config.yaml
n_layer: 10
d_model: 768
n_head: 12
n_kv_head: 12
head_dim: 64
d_mlp: 3072
vocab_size: 30346
activation: "tanh_gelu"
norm: "layernorm"
norm_place: "pre"
norm_eps: 1e-05
positions: "learned"
qk_norm: true
attn_scale: 0.147
bias: "all"
tie_embeddings: true
parallel_block: false
init: "normal"
init_std_qkv: 0.0174
init_std_o: 0.00389
init_std_up: 0.0174
init_std_down: 0.00195
optimizer: "adamw"
lr: 0.000609
beta1: 0.9
beta2: 0.99
weight_decay: 0.14
lr_head: 0.00297
warmup_steps: 339
schedule: "wsd"
decay_fraction: 0.934
decay_shape: "linear"
final_lr_fraction: 0.05
batch_tokens: 65536
seq_len: 1024
doc_mask: false
train_tokens: 984600000
steps: 15024
dataset: "wikipedia_en"
MLP neurons of a small language model. Each row is named by its layer, matrix (up: input weights; down: output weights) and neuron, and shows model dimensions 512-639. Each number is 128 + 24 x the weight over its row's rms, rounded and kept within 0 to 255. Numbers have three digits each.
Before each neuron's rows, "fires in" lists the words (lower case) most often at its 100 highest values on Wikipedia text that the model never trained on. A number after a token or word is its count.

fires in: "s" 19, "get" 13, "is" 8, "getting" 6, "has" 6
L2.up1667:121128109126153136167122111136144104118130148096119124151131113135109092155179147145119173110153108138165132152142136066131111162103131080143127152168110135104128141147079095086142126100163143124139120188076097154115099043121148138133092128110117149141137123178148120153129139130135150080179133118115149143091134071153157149134141142135116115119132128114108121106117118160128114140158
L2.down1667:140129161113150109159128138152139103156113114138121118138150087130154143106138133145065119124106098157132132175151117123112146189098121120122105131150129120100164147135135062101110144132126095165161115126088094126151108113129081129104123111129124134191162101144090113131155140082123140130164107146043132099155135103139140151139133090141135131162131070063140103134113117121141099157124

fires in: "of" 72, "s" 10, "to" 6
L2.up1610:154104162144133158168112144108130140163104083112095103145178119127122136091120088118113119104104163117093135107136108163127124095129143133151135110169117112131127146121088112117146136139105126108125133122136079108144095138117152118090126132159128164134111135100132112129122118134146113129159119099139164124164103099150154109163124123137135100139111148131097134101123125184113150152161
L2.down1610:139106115151151117140139101148130120120155161133088117101135138111119162146087144090084146119113152128100124156133124117147113110104157102141183149122136136125101139169154135114135115141132135103110144127146125130150128128157100125154120115125164111140139097137128105133114165111144128133113183105153138150119144167143153095120164141123122152097117159092169144160074096168101158107138

fires in: "in" 30, "at" 13, "to" 10, "from" 7, "votes" 5
L2.up585:138141134165085133145129126105120125136118119126132137121104114111149121106156164148127137131189109144095120138141085137148162138161090139106119152155128092117135158149137069122121090145090127136119137135135140115126086136147113114124123089103099180106150113097076119121138119132134107131137111112130150105152149079162129141124075146153143135188085133101136143121092162095114129177146
L2.down585:162139168084133153153157167121154094128115118148111134110149129083142115158100093138107107119140092145122088079147122156087131127134155132126122123162152112101114133126155102121109198081123151149149126121134145121149087109122102131114140106097131110142166123113107129188107160132144129092135135172156158154127112124132129111147127129169127140138168175144116196087093131148120153142092

fires in: "such" 49, "including" 21, "include" 11, "example" 9, "as" 8
L2.up32:132118152100129112143123102136116122135127131160153111175132117129127112108103110097144157140169116084168131085116107093103117161133165129126113134103151122107129119095101109122102112097129092084130168169096138142129141125143171142150099132145136101149150109132127082183192145118132138131124119163107108125095158119103104103102126146095154127156084134128141135135121156146134093162114
L2.down32:131139148142113088137140096196132129143114120133117172145104124108124141105129170128120135101124123105112134170133143136087113162104125148080079100111140136112093138137130135124132133135074126122159167121074160144157152127139081099115148092143168115126115156159183109100168134139119112151146137117163096138116120097133145144126154158137146160146124108150148135129163153100120133122115

fires in: "only" 59, "required" 8, "order" 4
L2.up258:159136130150118134124150119166078142142152158108166090138136123118132131132101118136131109136169133078143115114127069099151051120168112132153140165158110142102125129121126128156086158130157104136128142071119073143110118126122178098138145076125160103094106117123115100191126089111104127110146136176106126159109156126130161108161125094182130126139128115144089123107128169134128127137143
L2.down258:160118134133175094131091161096139132133139128134178105158170161118132137131155157099117125129105128117114150120172126102133129079130139137133084100161090112117127142135147083159107101150175150129127136101172095123139147165133127157123118147094145090118137144107154111134076132105104139133143127196115133153130129114128101142125145125193126095159126147111100140146107110124159108150122

fires in: "received" 21, "signed" 7, "spent" 7, "earned" 6, "made" 6, "need" 5
L2.up2500:140142101130139154144131120141161095158147177086144144159119122120154124125125108141124120140127107130144125093116149150121143102145123123116140186156134083112129125114111069144095137140142174124145108129108124123145103145156125136113123087111121150084134104113078145119151147200142099090195127129111116137112113101142172085143106128162128126086081153157091099148106118117122098147170
L2.down2500:141148126139110143138128113129099142123138136147085107134132120132089123163154120135088107149124087102136122160160109197147123133113123090121133111162130172119133155113086153143109129155120170117148121169163134157108135094135089114120144096164159106171134154135106134102128106102172112147177098148150137072093130117139134110110184130107145105121083139131153174122112132109132167116129

fires in: "when" 57, "if" 18
L2.up2426:155138091099134129130149146086111135117151108110183135108148157129145117171098100108128153164128118131148124094079093162147119104113116149151144150160166158139107121133157108116120112083152121115119100074131117112109132078078200149086142111134091174115074163152184107121106121140122125129130078119148162129103131115113160128152110128121109115125126151119089110105134137156138120135124
L2.down2426:178142166164077123101125116091110112130104112142144152149158114119166114128128141126065115137140133164116109089138110143145108155125119148074157102138094168089055127143180154130099127090120145129163145128154130127150113091150179142070133172115165115099117127123128087108110111084117126139157104135150115091094116130151130121158121101105153128152129090108116094159139170123101144138096

fires in: "that" 60, "when" 17, "due" 13, "because" 6
L2.up2242:078102107115129141090168140119103122156101125149129127136157114145159087107167119050141097163154088106130128112107133114127166117128160145131114131130162134147147141148160121135131157113127156096099142125104095113120170112132143150114138148113123110163120134123115131170107119150141146110113131197165156184133129104128146121137129096143146128133106136103164145128108136105148119169131
L2.down2242:131138129120094179092171135116156121102113139136104145130132095139140103118109115137110146181136124163092102126176128116134140112109164124127119071101077128096131172125142113158142153141136050135157217150105158128163145101147120144129146121142099110124127143096168126118136129105160120135106149110103110112153143171123124139140144143148119161136131074122140101105158146114089116149139

fires in: "including" 18, "include" 13, "includes" 10, "provides" 6, "via" 5, "receive" 4
L2.up2253:130157084109110108112087131136141103120105164144159111136126122139101107118101120103108184148097087116134128136100042120127119114129101138089111147156137111118109099109115085121124138130150097128132124148119125141167112129119131109106162135122162146116144101167128116152123127113150148074135122164129127122108126136089146137130124131153124160152065123164139111107141143133101108120175
L2.down2253:151135110108142110106117181159129133137161085134141156090125128139124080097115169127119128137105096159123133136137170143110095151106140144145093118157113135119058111118124106124136109117137139148158114156115118131114099160131096158136146089131139121117103067144129149106141150085196159136153108139117106123114104136165141116150134141129135167137140053136108110146135153150166122130135

fires in: "from" 17, "born" 16, "built" 12, "made" 11, "constructed" 7, "created" 4
L2.up2640:104147131078127104108131148121095128126088121146132151153164052123085158163113102110124167149117151109093101109117133117117150111142077138114112124175128127094108115128133106131109096124114129142116142099146142157154151119162148106132080121131144091118125147100115172167135113115161129156175128105112134075148144117137125114139117137101144143093114123130122079092130139140114083089181
L2.down2640:121104147119126114127109101143134071117131148124165134141152103139117122143155111126138144116138089090076126109123161147174132130131084114132128123128099126120081128122156098151130098117111170149093180104121111114106116098131116089074136098136145120100165145115127106081132117101145106119157117143135070104151156125147131112157124158129110143096118110132141116122148119128136118141164

fires in: "such" 32, "both" 12, "example" 10, "same" 9, "except" 4
L2.up2389:134137162115112113147148112132137142133124127145128114150086125108078154091109085131116143098150143066097092068101064147104116117143119134126101127146153109120121125117155075128116109100147099137094131172128130103123129121132121135171123090105123111124090115125116084111126127119118123126109133100111143148101142127073110105085137159108078115190096130148169182140144178133144074120128
L2.down2389:120129094075108139116137121167141157127146129084109102098146162117126098095181154134111162080116142102132099187135114132092112113126115158099144130114135135093110114104110154073159110118102114153136141105104159140162128149118090120146145148142144095095118150153128123118184137093106087132168136120132142118119107087176126125132161123128148097162112135112156142113089143133154155161129

fires in: "such" 57, "those" 22, "these" 14
L2.up1224:096145101134118117123089104118116106120133141098119109161090122133098110113139131149155182114157158137094153100164128134115113151132124147146128108136134176101117105120113137150098101110109166102114158145152146113136147110146151109163130163121128091114161105127121116178155136120140077118172122110128102173122088123145120116125129168137115143101136133160158135104141156117099124140110
L2.down1224:104154152117147115125127086126131095102078162121110131111173159104107083107133119119091109110116103109107123103137137154161144119126118196129149088144113155083102151101131116168099102153136120104136125109113131138134192115137128075116121131140135079123137156157146104115103152085133101132175107089131085104150119145088110097134144137140145145148138151117121083127118112128124132109093

fires in: "they" 25, "total" 10, "entire" 6, "taichung" 5, "ve" 4, "their" 4
L2.up2339:105154157122155107151113144101120190131095107080120131154097154136094137135138126118153102109093118129137147146074120149119089135131073123149140107115116142136123146100116154126128108147133149139144106075093132145085109085136087119146118103143155125111120078139056099107138131107132104114172126122126157099148142136136138171121114152150126112098147133077092143090149109124098155143123
L2.down2339:128121159175094147135110121113122155117148117134134145109165100130133113128068107088149131080125158136132094125131114122119106168132139137092137122118127146129123128163176110128110158148177121120129120110121117100144133145126139123132116106153150144134182111122134140139127148159114071126136181118067121139116149143067105138125141133147113140112131142127115145163146151168135096125072

fires in: "through" 11, "into" 11, "by" 11, "via" 8, "off" 6, "after" 5
L2.up407:144146147136144150122119078125140097140089161140113111129098068132124128135128116145142106095159091095126122156139135099135115134127146119143102166133099126122146103134128081117125112114140093148133128094103094162147130133136101138162127103129168117156136163159093134129134115128129132129161122117102149129133080130177109101119146113159154133139120130142142143109155128128115101100111
L2.down407:144144124131129084134119159106107098136144161117143111133160104126134103131090125093122147135120145134092123145147138110105118095147112118112152118130126133139083150160167127156126145138172107138085155122138057150127117171096135176131124160069131101144133148165139112122097118147121146129110097105126084129082095085127112175061117142099137126139130113138148163132155163100107099128114

fires in: "was" 91
L2.up1596:145121100119168111149141138126103111129097105108152183117146115151104122130140039117140145113140160130141136163142057161115123117102129121155120162112113183146132097146126099124108147177132098112132146122060123110142133118103152145127116108141155132125116144185132117139160137191115141132103114135146101135116100117141102130092061121132121113120092117145089161125139116151170156105110
L2.down1596:153137114169108117135173110107123130139087109118119130155121140104128131120120116127116146115127079134107146141140133125087133125118093144133105128126104169107127118146098114107149090147128100105160149109164147147121139148171119118131131112104125091133152142138157104100141163161137168139129108173133161123102096119170168111105117161146127152078118070178085110155128161102129116151133

fires in: "to" 21, "in" 17, "by" 15, "for" 9, "of" 7, "at" 6
L2.up428:123152113106108097116104122135124128134140127099160176124111120114113138129145136089125131145106083105105143157077122160169069109146141159125098160127122139109120122136131109131095157153136116124158118112113157161119168138152142120158113102151143154139110162120081163158144128116146159134150113144137142135138151143120146152121117114107104073127102125101186120121144207129134134115126
L2.down428:205159139119109115167139110113095091161155133108117133126132113110093133105117122155097136131159133085115119132144160119145126149140119101123139155094118118127115123120072140160142142150096153137132122151165134098091140121107110166154135148110101132123117153164140103108122075129121108136151124119117153120117115137182147135108101100178084123129114106120091137129109136191129130080133

fires in: "have" 46, "has" 40, "had" 12
L2.up2955:115141072113147147149130130151147124123109134077116159145111109120119124147114131158143152085071123096154141113147162188122081127124128117129073130128120174119156111139126134099114132086115129148134116098132117128080109140126129126124112117133154163098142114168085096180153128163194123110184116096100098103120137127111181085123137132129135151075123131104129130116153131130203145108127
L2.down2955:118143138132133140140135100179146137114086133081109124116075112147121123151155158134120176125083104094125108101153115148131079127135121088094106130162152156127149139122151113096143091135143139132122079137091148102085123146127107111135128092151149177113175129089074106178170062116136124099170091119097126104147131110122158159148097100119164119100140077086100099152151128089160146136099

fires in: "only" 20, "just" 12, "goals" 8, "time" 8, "appearances" 8
L2.up86:120146072093134126161150108081133138108132119121146136131115139106137087098124136151175093117145107119136134112117107117136077156123095141165116135140105092103131146128076073141129128133181105140124144128113101130119124147146129134124144079112159162085131129141092128127124124146136108108123131150104127175147123083130155156103122118092129139161073128130101099158123102105175124147139
L2.down86:119124077140154126148117185172122126116113141136133181108153093139139161137160164123072085145134145126109152128150128145123128102104142142104108151148112152109120114132110139128122129137120145147126176138121088172104187171133093107095132198074162098117087156122150167143162090151127135121108146094143150107091146141109117154131129131128133117142097089140103161128117144124137164144121

fires in: "be" 28, "get" 19, "getting" 6, "got" 6, "if" 6
L2.up1518:136130084147156117093141144086087066119116116115130076108119113092139085155182125120136150106163117123130079132123129158132123120113069064122132217153156149125105070142133104118109106130144135127143114128083080118160125137120125131112108121107129113153091105168128119121137099149160123093167132150110138152100140088158173067120119149146119128116129125144160069083121092173126164108143
L2.down1518:144115147147166135117100117120101091152118092119148107112159159133125153095155139106128131143093152150117102154126126174131111100146089160101173102131149147146076115108125098098101110156132143131153107125108143140105124116118178120128134121110156158172120127163114098125143121137114109118145093126117119111145143122126121130159144129094117127098128123098118088138093127130098131117130

fires in: "the" 29, "by" 12, "from" 9, "in" 7, "to" 5
L2.up2202:088187104133147122112134137116160151152105157179164161108113147132143121115153105149094098173171146128117111169065123120127125114123138154100100136122155142135115107100105127143125136138142123131141093117141110163105154135154108112109118116124126174114154129141101162108123207128109150124147117146159124205145126150110116143098120118145148129107087137135139153126107114125136152155111
L2.down2202:160137131122094100091144148110156141085138130151117135150088093135138107170113102137145115140113088104142126121109125121122100108126153120129133118099136117129123153125145130118146140101080127142191136067085140123142146135137110120150154073125139114100143140145119104141109148114136112139170132130145134146086114113152105138109110110149142169121085155134144126154146101156142132137152

fires in: "in" 19, "from" 12, "as" 10, "according" 9, "by" 7, "for" 6
L2.up425:093158106151187132135129162137103146151123156169193142125102142150137155144120118176117081101121113103146113135091092132104102126135129120142151137124180146101147094084094143149087126069117164132205107133126138140118145163143164138139104121116153141107094139158108149120136100140123102133139112125101105088088162157074121119096118135112133138087116127172139136106080128154146136119143
L2.down425:161161183093107101129121147076165140134139154113107135082179117104141108109127142153117099128118119182120149131106140094152153128123091076104105153141130148137051127093113100134187141140099145115108147141117125133148102134124101076096112118122114140101112081138118146095098130085156129086140120132136116159135146102126130122156140149119083121133076113142132123150108121136110142134108

fires in: "place" 19, "released" 16, "medal" 10, "debut" 9, "championships" 8, "medalist" 5
L2.up827:106132134115133137129144184136089183071071136110146149153121115126141136156174152122132144139137145132103100133119125141108144149164119151104074153173096054111157100159151104105124111121105142139135160094137155116132140148137092139129113123090107102111145104121098135123149190134114074128103117130154121117099130141123156142156101145156133136122118160120124154141109151083143129173110
L2.down827:117106139138131102096092123124145194116095082139127141155158121114129117149171153109108140140164114134092106128128104175110138112115103144124134166126088102130127179127148158121105113141109114107126105098112150120171146108124138169100100073075161203132170117092096120129118083124155110144107102146118105123149101103155162139177125166073123101099133136092136158107119127118152130144118

fires in: "their" 47, "s" 30, "its" 23
L2.up783:085133129131139115163095122112148111168141143123157138136123133140090120113103145131140153107149153102142124104120131135127087104123138088083132140135092106107115153126125120110127160139098162097144157141114104150087141105122149130141049121132120150113141132166087071151121135107172112104181123117154139126117151083159165137148127121179137120075138120141095135130124119130105098122156
L2.down783:102126145125138130110134109127155162134146120120129137110120155129116096142103162134125086095128080153111131098160111165130112162119145135110096132132114092097061136113161146074123140121114145124154140118126132120136103142121104159109131088134112138164165152114106138169151139022152120141154156075111130109166136107146160129118109112173168135114152103109109134158138153148147089144154

fires in: "was" 57, "is" 13, "were" 7, "had" 7
L2.up2468:149150101130157089134133113136143160093099138115127140112118101158076132145073096155126194188100096124145112102096149142145099121122152097104108146154115120112159131099108091115129096146142150120125100137144143141146116148161165145082126124112109150149128144142111118115157141141137146148161099110110116128130111090179125152147130126150137146107100134138076128120108180133161137124114
L2.down2468:140137131086106099139129112110117098162133118126147131129151125135117127157168133085090136113147086184087142157133120125091169097141150120131117099125125139107107081109114153111125093087095148097131075116135137129116133158153112128139122116124114120152139118155168106101161159102152136118130102119134167101152130108153102120120110147135130117143098115112083164153158110128155129146098

fires in: "song" 32, "title" 9, "songs" 7, "say" 6, "words" 5, "name" 5
L2.up1247:155099126122115109100125121090111133105135134103150148119117136143147086151115131127131149145120146089122118105134125144119078137118135190144119121138138153127149141144133124152138082078150166118112142089134147133123144090117163159120113126122098126083111146127155134129168136139146101146140108141131127142125090152161159078139122162105179135120145128141107086037139114138097130141157
L2.down1247:105146135140092120129128147153089079117169130113122178145157119156124097101159120087164134127097126087150110114107147115095123140101087185129103123121123123145130125120105142166121148156104110110078129126130134147132116124166151127090163157154150110122120131091130121169129145118141174127131151141123121127148085132090135084180118120131134115149096112121181116104124115147153129155140

fires in: "while" 20, "since" 17, "until" 16, "although" 7, "though" 6
L2.up1336:158154131109159141138110109100101163117081110111125153141158095139080152151101108132163160114115090109115124144136149116135105127154110156127139124172105130114150131138101101172106129078149140111155130119118112156150127100125129111142113154124157149134194157141098156120177137169122061119109118091119085124144113121156155120166118132113133103090113130103158122107162128139140165103160
L2.down1336:122122123112133088150123109132134159130123132154116147129138160113127167137123091113099139121162144119120142166099129147097156138145134132132143104139109113098135166107101153116142103135187151126167134129139137120105164130092157150152118105118126130144148139124101122156104108130148164129092143102122165165133123147111169143100157133166121113138164109151112159145112087133143120151096

fires in: "through" 38, "into" 13, "until" 12, "following" 10, "from" 10, "via" 8
L2.up780:122170129116169088145120111110124101174087125130168113137084128148088187156095115123109103127114113094124094092104110159135088066154115140168113142114119149121130103088127096148108100108138123144137137151125133165141123139134163144135128124129121169152129131135089111130118123119116145080114111123086137124120132174075126159146128146175118143158133119128156107120126132161164119109156
L2.down780:133139168122144105146147155145180117116121123110136132100144144129085045137157135162121126095091103127111126141123133129131133119127160157124102134123087137123063091118168162108171125128171138131113112084115087148137112139099123113087120139168127149107103093146123120102120161081162111110151143140153091140136123104156106134137116169106126122127131101142124124140129101144129120164098

fires in: "such" 55, "other" 28
L2.up2672:105158098125122128128129145133146095093147139143118136169129159143119093109085131099093133125115122133102140133142105118135112070168122117096131094155167093145138177106125135122139097093140128108098115154113127144120133117139140093088116110112141169138152122155131140112131127128142120091112095125151115126078155145121109127132113149134103143123095135098199100121146162133151160121129
L2.down2672:101113112116078104142152077166123098128089153105139116128078150150115123160154129098119103117085072106073123162154124147095124146112146125107150112117130095095118165101150148145101137104124136097141123128113166124146133094141176131139123121131147093164117070133147108114151132062100122148136114112132155141110133140114120157150138100123124146145132127131148107149129120156169147131105

fires in: "the" 61, "s" 15, "and" 8
L2.up2486:101131120151111092127130120146126151104140095160101100127123144124152097135110143094105088119143117144097122100148116097149111128137112118127104146213114079143126118126136142129117110143143133106144133121129147121126117096135133138145090104134116129123112097125075083130176139112111069124140065101165151069139172100153122096144107127152152123152136133090099140123142135178080139162140
L2.down2486:123115133150163140165136101132145104121128107103141126141134114109119123134141137134119080153148140118150112089153158164156137143118143141140178155111109091095149137090100170108114169115148113115114100130106119088108149129137115151151115121124131132144128117106137123159111147148143134117140134129120073145187170113153132108087099137135100144103141177115113140104114153114104138134116

fires in: "at" 95
L2.up409:085126111112127146126114109162113116160153155090124147120110076150154148129113117141114150124119080125095117144138092155121113139114147147102130170154124133095097120081102120100097126125105099148116109174168176122120076159126104128220131129105173138117113189106099118176138135145130121152132109127141120148116110150081126121099111158105124144151072143119142118129081145144067145118135
L2.down409:136087150150104136114110131154095115122145121103145136124139094126147115140129142145099176148089142114075120096117120155138126114124108124134136149171177154100138123134146160111152143093163126138155158152097136124099156139146090136117109113142132134133183124173084110142123151116141144149135109093150153132118144131099142169115138140148102106165121112124095091110170181098125155155128

fires in: "three" 33, "two" 32, "four" 17, "sixteen" 4, "ten" 4
L2.up21:145175084104135130128143142091099094098089127119188090141114163153152109110161136129163133124142144131090124132171105104101108154107119169154139104117158140120122098135107137093147137169081130114122145088132148116121155141128135166111097148157136122117109144148134117139144129105150142084147130133144148162096162064122099097110133114115104112160115127126139193113116120132129111125166
L2.down21:120159123145135117132146171126105113152099102137139087084130140109175129146175136115179185124093174150091120136166127138119150127137103146096143063159153152135120135142150130122159155165116137126119131093091149098130117178122115152137139111166134114115156144118166229152132139075087126125145124126134124134161081072118110131142144122117107106139081096100113153122131129092128146149161

fires in: "be" 50, "their" 17, "those" 12, "re" 7, "our" 7
L2.up2180:117104080151163096078123152161096140088140125136145074120136130156142107109135135136129131132162152088170117135112079166114161105140106115094117121145136158137114113112137158115131128150123126105133146120143106141109153117125173111117136129141079118137118099171148100155108125113131112147131111109121158134085140127129153096096103099107123127105134120158115113077183127153149139135140
L2.down2180:126136136168144115134131097181077144126126128127132106092163161124129152138121146165115129112122094134120136156130139108144147097138096153131102137126161130120121111113126120128136127139111111123141144103155083132136162115066126120145143137136110146096112157137109110130131159114140133150093146102099115108173125153126061102120151090136140108132115115109111111135109097136144122111122

fires in: "its" 61, "their" 38
L2.up2135:070127140111135108170125139152106141136148140107144143133129152122109125161124146141114165148141147142121094099096123094086112135149122146056126116127146074109121128105145127107109161124099149096144164102171105123107137094143140103150110156145140108105150114154115110198116112100134113117141136132169126109126153105152142132149107113178151105104149129161116154125135093110106106139132
L2.down2135:096117137094133133115148114109164166124163147133124106119132130111112105148093128131122110070132116154147126124140118154147110155135111139085102111139117120119075153126145138113144150135117118134189127139129125102159153143119096184138123082131114147132143178118117144177115159020148084129147153093161121121156138117145124153176107097163138139149170120130098148161146148144129104152119

fires in: "as" 94
L2.up1509:128151094124166140109104118089148129159074132092168107138149125149139094157159110126172150129096110079156144164121120127137096156117101121151142147107102107116126133101117145105142126090134178144169122116067155174145128126123152134114116151140114165151087123127086107104132133141122138123139134102098097137134143147138146100136127130090136106106120136102148123116126142127166130126145
L2.down1509:097121152098099146078143120079164107139076143100131139126113146122137099122135133091081123142121122136091103139102109110106069128143115116167147093141114185113088144133112101157144097171141165112170098160159124106123149139137152154113147145113102144169159094116128160094085146059130111118126134142120145151153110111134144161122110131085120094127126098114143108147150137159112114135133

fires in: "of" 80, "code" 7
L2.up2055:098131092151100155158138136128123130159093128116091172144146114125159140108174145106117137136147112055121110128162131137124126168112135141097131112156139070144115138111095130110095099097090163135123119134131162113066102161122132128116131157132113139122142118142121105148123140147143075125120114129154144167143140151136133128148097152173131078170086154115145151153114147130139107149130
L2.down2055:139086137179130159094148140159088106139120096127136147127126129120104125168141161083133100147141128113108130207143138117125132117133115134101158157122115168137108156118113162103127156173132141163128159135155132126110162104128086142103137132123139154173132154161125146142145122124148123158145165121125084137159142155134076135117156103098150148123120115097109102148115130118139141124129

fires in: "son" 18, "daughter" 14, "children" 11, "brother" 10, "father" 9, "sister" 8
L2.up2768:118118128097132123174156128084099146127052122101179148147163128077141114161109136076145127151111140104124108151080095142120097134110104128118072097128165148140136129156156129141098125100130169105113174117132091119092143060149128127176126091161124124083155137123154126117107128133141122123114110185140132142158168118092189137172133160115148100122126137132137153105137092104149115116147
L2.down2768:103111124126162139136185091132118086182128200157134085115116156112120164117155161134095130130099126110112129137153145124090094156098176116138130141119164120143116124074150141147135101108122140150124133133138118175138112121150108087098136118167120129135149148147105150133116132126114133081143124131096147114145126102138103086134153133115146129105117150174126163141142153151138171136095

fires in: "after" 17, "despite" 15, "although" 14, "while" 13, "total" 9, "though" 8
L2.up138:163146080148133155078092138114113143146153131126128126138137136138128100131130140117108167106115144090165124125135089104107130093119107138151122135146140160129126132136132091117128117126128136108148118103123063119126114108127144153123137100120101110114132120156109143114177135179118097114098132142162133151095090107149115112098110165115115140112084127082141144105095123214148152109139
L2.down138:136178138116125130156170200096121102105168119182101111145141138148140115106085153121135115112134138104141149117119158076079136130142099151111086079178146110162105134123147070141136115120111140138126099129160137121124177124133179107116128137115128112118134112127151134142126137119147132108132092129120106093121104093116164141092129152133124151143128130106116146126144103093098101141075

fires in: "with" 23, "by" 12, "against" 11, "former" 7, "between" 5, "from" 5
L2.up1675:152134119113160118157090116140060112110088105133134106153114098148074144134116095141129140161150137151111102141132085129120115125155085105141136163124137150094126108107116095138071109116141138146133139159132107163137092095163129087158106102126135138100124149120104138174116118153116135119157141106116121139105138126155130089147110130109138101137089127135102133164094103166143199108140
L2.down1675:142130121120051103106135117143135149109130093112136140128119100115083101146069111103142118118115100145142117160113135149132141135126130155132120084107133168078144108096123148116139121113097161159156129112151103148136117111094140125122087135149105174129180125118139143134073175124158121120139103119135127188140160090141114169148120151079118109107132128112155125141142158132158103128126

fires in: "from" 84
L2.up559:122096113129124157146112129158100120156132196107120155116136104128117117097123158146109148133116131131103090161104145121133086127151098116123121118117153098110115125098099081138135135133083162147103160102086073145130141124150143117155116138117099155114094107109086155155134150143101148162121132099134157098153137114152128127124124153122113135153116131137114134143099147118149107124144
L2.down559:049131125107116080135131164121131106117123132114131151110079128107155112126122126126117171137103134123104134134126118119126166135130096151164116116161126109116142099169165106162155133160089149157143148097167139118159122098097133120122100132114108110138159123098157118117158124090154172113123112142126137117129123096132174119145135115196121182134130133131102125122127154097135120134085

fires in: "in" 41, "due" 22, "born" 12
L2.up1034:141165132106165082160121173127113132099139134168129157131120110120120156117112137130105122132087142143127093134088136133144166115130122142118101098172112174132155115151110086134100130077104111118161124166104122145069174133144126127122108156094118144147131154166139172134130110163182130117142122141152096152126121126088112120090103105087127113087099141126165137073109144121105105102116
L2.down1034:153144130143078076121117145091181192149153130137142130120143154146126168117113168118136129129124133091089123167107130107114133129110173093134140095128156149104108151104141133153140126129099127144150125112115124141121159130123117133109096164145102136096121147107137111120079100158129113118115114108144123108120125151123162146153134093167125145113165135093126092127122153138097142130118

fires in: "its" 96
L2.up1219:079133141103114131152134154118119100122150150111139153124102125110111146115128166161109134103087092098104137153114131122116134084133127139108107129158102092116127188107103109133111153094089110062147144083144154140127132151131124156155111134134126133125159095161121082153138150118181100087153145132125137116118184132149141118139118111166104154088111130112151135140146137118116100118108
L2.down1219:111092128116142110154157165111117164138176141107148156121105162119130120078081169140116099104142120123128086121151094166169091113096098179113088178138139104122089135142075158141161114128114125096113103113135101138154133130148106150131137138156122114120144146155129125166132135058165168125141097096159178087129138101120122142147149107134127154135088146139110154145158120079175099114152

fires in: "use" 28, "used" 15, "using" 9, "features" 8
L2.up1755:154162080099125112106090167136095134175127147106115127133118109153137129125091139101089124127072134082147139107131118160128130132132133119141133118156155079106130108100128098140145118128119170088131109172116084133137123090099122105113121134118139155087127110108119125144143114139130146095116127106100118144121143127101130114131116113147129105150107137172133127104089139117125107168107
L2.down1755:160119118107111139103116085146128116127111092111096109160128119141176081095123106140102154131106109149132106182146105158121128140099148134179065126164137109114105125129093135131178129117096106112129087174129098141087118136141107150111165122121127112145122120082139147133128142110123167111158134130113101125185127129113151160177133131084140182118094064143089102157144140109164132172094

fires in: "american" 16, "australian" 12, "english" 7, "canadian" 7, "brazilian" 6, "scottish" 6
L2.up499:087140144076169097106120099142113126130099158128140107167098111130121119091115150150115120112102103133113130125152149106087081134164121151095078110109130099132116091077121147096104160123094128125165128092161093096127171106141131096136147138166128147115130148176116085134181183128139134077152142175127099159140103143110130091117143150158136134105120135126112160146105131161112132088194
L2.down499:111149154101116113108113115131127142171127123167145111147161105162116136087143177152103113129123100135108161174193174116078108139052107148122125119125117134122115127162131128092117115123158123153147136103116116123126116126172099171128106113118156128130127140127087131108128126076119126089166130109149128131127111127145102142143138115133170159093139111132116122125086120061174135079137

fires in: "such" 26, "described" 7, "seen" 5, "regard" 5, "known" 4, "referred" 4
L2.up1496:116133131113110109131100160126118134129071191095109134176137131126100128146094106155142145150140118087128165112135109144129172132156096161120108113156141102086162179074099159115097150110072104133135133142136127108119123129148102156141157085104139115087181113164132121114188126145140088107121140134116083115117104150180119116144142156109108119140116124144128124160107149142138131100169
L2.down1496:136115137083136087088122119105136150124133162093114147118141144128078107094115152147144150156097157133123124115152123111118140130158062149097130084174122123127132123109106128096149135100100113069120121131118146137128115061127135173145128160116124135099156135159171122134127177131113148110106119133157095135176107099089137114131142169155103183118114109093155134092139138131167094119148

fires in: "career" 35, "spent" 9, "appearances" 9, "played" 5, "contract" 4, "made" 4
L2.up471:129136057145197138137147124151143166129140116120114117113138137144158107148173090134136137133112137136125103058143164136099109142125142109109096178152109089134187116069139081098133134135118143146124097136124114144124121140153091153121111083115078099113148134128111135129167159195159142115138136131137088160099108123170113136131129171160155156095122157128110158128096122146164102123148
L2.down471:113141102067126128095071126112100158165204090083127117120132143140127126104128152146097154139109117140093149149149070180143065130106129131145083124154107147108154098117128133161144125108182084097142105125155152148169150152126138146086153106167115102108159118115144123121157092120136116103129128141095159136152113116167088117125141142150111108157125132139145129125155111139123181077095